python train.py --num_hidden_layers=10 --hidden_size=512 --num_attention_heads=8 --num_key_value_heads=8 --head_dim=64 --intermediate_size=2048 --vocab_size=19640 --hidden_act="gelu" --norm="layernorm" --norm_place="pre" --norm_eps=1e-05 --positions="learned" --qk_norm=false --attn_scale=0.125 --bias="none" --tie_word_embeddings=true --parallel_block=false --extras=["capped logits"] --init="trunc" --init_std_qkv=0.0252 --init_std_o=0.0 --init_std_up=0.0252 --init_std_down=0.0 --optimizer="adamw" --learning_rate=0.000478 --lr_mult_qkv=0.7 --lr_mult_up=0.618 --beta1=0.9 --beta2=0.95 --lr_head=0.00909 --max_grad_norm=2.0 --warmup_steps=268 --schedule="cos" --final_lr_fraction=0.1 --batch_tokens=[32768, 65536] --max_seq_len=1024 --doc_mask=true --train_tokens=488500000 --max_steps=10563 --dataset="wikipedia_en"
MLP neurons of a small language model. Each row is named by its layer, matrix (up: input weights) and neuron, and shows model dimensions 341-468. Each number is 500 + 25 x the weight over its row's rms, rounded and kept within 0 to 999. Numbers have three digits each.
A block is one neuron, or neurons of one layer that tend to fire together. After each block is what it responds to, as a language model described it from the Wikipedia text at the highest values.

L3.up324:497535531501489492528500502517510483516496496509486511556469481487493510503450476499488426511529482514476528529516550507545547510498503473494498491509543498554501478525528479510508510467511504514524480539527526503517455486494493512494460520512487533488538477528506504473455513548489468498526479494513488494518510492544496506490541509470455522496558547487492500502516480510484513522486
L3.up439:487545484501545526507511458498540533495574545481478467501566500512521528473499478491516499525576530490487508504477514505458527482493467528475498515500498493499515471487492498561456533521494475562485488537524541500464484491462453494514463505528465496506510530495536470467525467474494457491485497487494523524546489459512471515476553473513518480484559513504471487484485507495494479568520
L3.up667:532500518505519494495497485490512505504517497494535515519494475491518501468527467519489508552534533524490480500451483500500523518467516520519499481500490483522509483503513511535494529533500485523502465526537496496501494494458496486501503512549515560460504547511520570461512509499470473500471460471482515529510488510494560480525527514512479509478535531475490495547470523468486514518504
L3.up1206:525515500499514476491498499478515528511481509461502497548524475502488512507517511462514490508478502537498500523531514512520487488529526497524505468559504440558549466510498523469505509498548514520469515533501528538534437444483485467519481514502511527511508517545464492471541479454487502528477476536468497482513514488505469432517495533461502456512513542492511500487511464512493509546494
Description: Architectural and physical parts

L5.up716:502521509534498513474470533480503523525474505483496479492504514511530505466435496531485483559538538489504514515536503494486483494468502494531483536514535497502544469542523481498492465486515478492550494510506509460489519505501450493506496438539494503452462459514500483503521464522486507495502500521482497482469519533508501485518480504512458488483535528496515517510537524483498499497491
Description: Clause-extending preposition plus article

L5.up561:502451520536478511507509538466486512490499493484492465530472512476464495488524476512524481521515527478526489531515504565447522503500482478510507500523478491527510513507509493541485497505530480527506504532486469492480507444501503477527487524478475513517476513516494539482521476569476443552510519471481446477524448468535485499487490528491474511459526545472524550498478499507495491503494
Description: Letter/article "a"

L7.up295:504474509484500489484461453512493529509502494510498506514512489522543503450470466495479525537554513478513547489529509502514510506520503526511495512509497505495534463507506464480446530488513510458554522455495517515521531487495446479451497482501481478495488495489487497484527464539535485525482450485461519540535531502501575501539518464479481473507496493451486491498494483482486501464577
L7.up359:470510496501488538507490526494502536515472488505554480505464494516524535468516470496499485512488477515470524484465560511486533497472535478532497484525498478511485452505510449487513497488500447483519509475516458468512487515492527465509499514517497482528487504539497471534507498508477495504488518494477494479531489514510542481526504473444485483473510501502521497472499525514478531502483
L7.up425:500482526475537480470504535477512512506479520433500473531544500518545548520489507515504498521550498523527521477525519514481489495446478463532468507505512466498509486509483486532502514452552502500500500523476444528501486492537529538485466493513488492498481443487504488529500537553512506508505506467483484520535498467462515472537508527493494477484515499501509480465546480518493474499474
L7.up430:509524488493478527476530506475517500483492480484500476496478489504511495511488514486494508507518557508527450525500494493528540481568485500502511485522492470500526486459418506492475523510563528499487506505483487501500523518487527510530472475500483464492536472471498496508495506485518500524501507487512466532484478504515514456518465504521494513472492550491480492499494504485535513501501
L7.up494:486445507480517467499487512474533536542494499470532515534516508485525536479469440496516533487495553505493482538505503464498517483495551465510520470496512495532555527535475503484491505512512524522474527501501525522516494508483475483482484486462508494531514470501459494516474516527460524497538518499483520484519534467499461480546511469507501497465553521500518483505485511481460499452522
L7.up691:441502489488454509498513500491523532503485498454463523476528485488489505518535464501516490566525535467500495527473513498502515467474501480504526490492476488516525501512526493482482503514508502480497449480512499484471480463497543458502503501528506499519520505526492432492530496505466483475461481540455469478499474554500493519458513482491436476460546496506517458489451552459488489504503
L7.up723:490445488562494490493480499504491507496495520499496496482473483487488504506503493448508447509556495520522507515505517496496506520473502493469472482547491451479499439492468497495450447474516518518491475502520486497504463512496519457503438485487479529440471489566495500497518480483484473503488502559466528511507506500488510533506498499505505515504506466512442521525500494518496512579525
L7.up900:507510523455530532438487534491467497464504443475485521535531501488535457482534445502490501565538560513519525475521493469493475495494550480498506528471475495507549460507488478493517513516547507454523492483511521492512510500504512477476517519492447544511485469499477500493530535530481487514503509470482496490511504507513465490493502484533470526529491485468509525518491532501535536515487
L7.up1183:537524536491493487503491498493488537482527511508476479545493503512524495502527479502523465500522485522536486534476516488541470488502501461525489480500474444507511502552504483499487498508516515506505506506495509482466502550479517485527502482529470513487524509500484477491508521515490543514478451473551503468497522493529520501543528480527525523483531529528504531463496519469537482481505
L7.up1219:524498497528535497479470495453470503523503462479500516499502506527510500502494500447494505483471532474501521517537539504531514485509445532503501505497496516528517478498536449470482474509496472472468491500468507472527524508504496450531504503510515495466479519468513505524554515488477504495510476520483509435503515503482510462527490498500494525517518495523475523521476523489482518489485
L7.up1309:508517482477537497487500478488500536457492532494535543490486513474500538490478492492549485538539495525509496472480498509523487512488534515519476493497481508520523494549495512531481495498460527482516474487495507543554495505495506506545504539519451506490488470506490459469545503486503469497531537496529482448552538529527519492493553471520484505505513530509542503542524467477528469504503
L7.up1320:493542515462497492485549483534503496497520498508521449521486493461511498537563470490529498538502491495511489505532525485489510515529464488482546533510478542508505465498478475516456551514520550487458512527478511455446498514508482537487490545517445514509456509482474495492446523533481471518518507509523499514502514501522525507465554525480518487503525485549513503530511520540476497457469
L7.up1441:488515508515484554471449531500502527557471510477504509482507496509516515510505488506520473509501494518495536490510518536498498487512489420530470488515483494503525481520538478511530487492485504491507510510520457462472468481521504462507496528505529467502498505476488490506508501515508495485495508528498512500520498516505559476493479488496497501485525537541520517542492485494533517463471
L7.up1705:504533474487441461459517552534491489548523516464560483452520477511484501525544530475508487502501520439462486509485482478525458508514486496484505494492468466523483485499507450456476480511517474477472526544564468513450488543505484523526483463475515509510502511497457488514543447467507479508462527543468504520502482478474512515538515485530461520484520473503519510500524495520494484464476
L7.up1771:468503540516504507505497490507525529467485502503500490502494502491471482512517466486512436534527488458490478529497536492492506561455545498509478512473513504515475521512487530488481519478529546465494473512515500499462453504545502487502521496505486464495515501472496517485517540478497459466525487494473565517531525515487521477451503488474506480487535486505496509500529529479554490509511
L7.up1847:556508509449477551476455529478508532530511497499481483514530501508516522501515483443516498527552512482500514489454496477532490517535508460492509496492511449525526493526491502487471495472525477507494541443490479483510496560475513502519519515470523452457481510501476486488534480480492481526469499471487511523468497491502507456493452499538500497480513511481525505511486483449496521544505
Description: Physical description continuations

L7.up67:512506495507504493490523518456472562494459534468472505491468518489534514503497457471496512515505503469525491520518496553501497485490500459495481501517462461479510476481527471505475503474497555510506518498529491535489490488531507497545501506506493480542458464512466476555477512529469513577515500475487469486495512503489512470504533484478518523516482512535506524494502507468545475520496
L7.up90:528488464513531462518498514555512508488455481453535497528514498480488514516467515500478487502555515555488497489499513545485559515508456494518514523533461496515515470497534528520527541500507494513481501505524479476530511466488476499529493489470503478505550533498487515508499470545486484554494503518529468499452497516495461490495545477494491512507482496511500498540511535473555514496516
L7.up153:483511533490523541490496509526497487491490501475510487519524498472515492489453458517511455473484512459516522482499506531455536448485491468491488519490501480461530472525466513527507497486520477518529518501500486533501478498494504491527515499503526481498516476499506482521519546501473486494536506500492505477523509518471442498524537495505465539454501473490483461490495506489486489468489
L7.up268:457499514533526502483554507499544521501551540517553510561507525485459514485521470520496455524520506467483511491526521513484563514473472481464510489516455453548475479465510473510505472505518514517490521512483505477481498474488537478509508486465501485559555471504509488475510480488465450527472495482512536499487531501509516487476473519494509455531486507491516502515511495517554461517520
L7.up291:483451488542497519490535559521472528497536490472519474509445494482489532497533488517488507478486503501515508492499519544505526486478473495474479523500488501495492480464495515525493497509531499521494478506490454480491523477508528520525499479482516455511479456501531500530496475502500459517495493469504473538510472515522509501532475490541532472489528502499509515527559517489505450540477
L7.up560:490514472478474499496470477539504539515507506486502453554475510471515482526509496521453450509525537475567481493515515546507469523526514504466508486462510481462488475508509479511495517495458525485460510475528497507513494523488462459504482513489539474539491495502527459499551522485488472514478471520514489531491510503563524491519539489510500503478515512494539503495506498487513478508466
L7.up762:501503582494516489533513554485524513509536493453497460553488534478461460475477456514452509499517544516503509503547502538484507518503524511549521544500456519503512510510505497499479517536540515494486484505520461490444494506539477504515477467492495518504504505486479487500504508524522505486498507520519500494550482489504546489460523462505512519486528493463537522511484579496495485504511
L7.up790:498489510479510506490504512484540550492475502460521489531501508508497464487478496477476463518527482441505464516546531549467550477490477497501485501504500489575515491519467508486512513486518482469499517475554534490495518514465450495503512484469496493486524463508510498498524497518490473519496491499528486493529509540501494460530507457512537527462536513492518478519528534464475480467489
L7.up806:534430484471441507514509491466514594505535491507466511480489529461522491501521449495480470496521497515498483481480527500474491544497495492455476500493556490522516465479473441526503491546478496510531465483510484568510472484475474527505502499527509507509534437533475506468535522525491471512509492517522505528527513497500543527535504490509490551442494510520488542436520518508440520506471
L7.up959:530473500484477480480445497514488491524441552464538484488489506518500522484518508494478478495502524475489505486490527484518496480457516497496521522479454470515521506493519521530498483453518495488471496519515490476504507508483460479541510483437502475518531494501491551491495532493525471529464485503537468470513499517494502484496465471535474498488548531509469544549544498461580496491535
L7.up1549:475473519576492502569510490476515503525452517496541507507485475466494553483492485508486491450469523505517510531514494506519497506456523477551493544474506471536508469483496479502508506525499510550511475513525479508508471468475520435549477539510480488533506525519473523471474522517472489482515490442474498489470511500509538506443495534495475504506465508513540529522506535511563481484541
L7.up1640:488495518483512499495516482462515555466476479478458492507464509491510517532489462515489493496535490442507490481488466495557502473506511475499501477489500499479461489510543556496493516493480501505476503502530535496459500509513473530531480504490514488507498462480517470517539508513492491512481524527483508496506493508542534455518496509503495493476507515482537521513492511480533443489465
L7.up1645:516501497493499492517514500504506489477545417501504444477527501512500524502512505506488504481543518485533510490481487529508530535473522492495467533519486538482493503456497503494476536499494513481483484477517477509483486486511456492539493494476518484547469472509550462475511491525494471530506470533490492487524548524499510487477500452498525516502468525501476546478481539505465506537527
L7.up1682:496488506509508466502519542518511521494477476438500535510491487529510521474551490507497500475549499515495516489513490530499544523512492473454521504509484469519475463502462461531504509495536526554471483492487505544495474430525464503505483501478492523477516482495448519462504464508499508480518492527502498475547500506528554545475519513514506524485471493478481499512522516547519487580506
L7.up1860:518513498519499507479462485484445505537453512534523469519521511503504489519525488480533472492523522450491523568486552533530533506480487459499531567496469487515470453459497492509484435504506528517505476520496507515528478445496479518508484486519494482501480459502464491482528489539529471518494506506514502503509518516502505485477483490501508505524506500492503503509528523487430539544505
L7.up1896:528493508474498503523481547508536486529523505505503477535510490484487513491482491489519523494507553492510500504453497505514490518469485507512493506511485510518516510541486526508510532531536494519482496473535506501502512467476487498483499515521484513490499481460493562482477514536520504543470512519503468490479494537498518478482522487474507521518447531496490533533493521473487526522496
Description: Indefinite article "a"

L3.up273:468500495507499502565529530494507475470531531479522509473518505485493527527458490452521526512503497459519556500490461503513498482459484483504516504487488516528468488462471517512485528504517504558494510508539448492530476489555511519486491491465491460521490477520518543510539499539539443522489516502508479530510520506460522554489487486528505476516526542450539510529501513518480496503526
L3.up842:500455499494505500538509539479467503508524503453544465495523536491476473464479477498540473509532517483517552539512487528473516494469514463505500515505504465515538467492472501531468507473518519525455508531493472544483488474519490489515493499481477526501478499519531535482510456567539486548500508480502516493478500506522523494499492497525499529476476527507541543501539543513488487549497
L3.up1257:504500524481495491515507481460529528504523513467529520506536509480510476545462470501492482476506485494490553517520520505486517486474503484465514473447491452537504529463490490532525511508524514498506468483514497490485508496510505482504527524488428487486510537485489515434498517512515480502518496537497504542514474514561498509514477497500520517490497509512520500517562496508445430545498
L3.up1404:512474541499473531552509454469495504497528497510514493490476478526510531500507456488524506511539528491486544481535527442462512476501488441505495473556506491534549489462466486495530494522504574495506505508540442514493502520488492494512474475508469499443477472493523478476463489494509481492503501500554508497512494523535533519528514500486498506485519532509517492503533542444513458535512
Description: Indefinite article "a"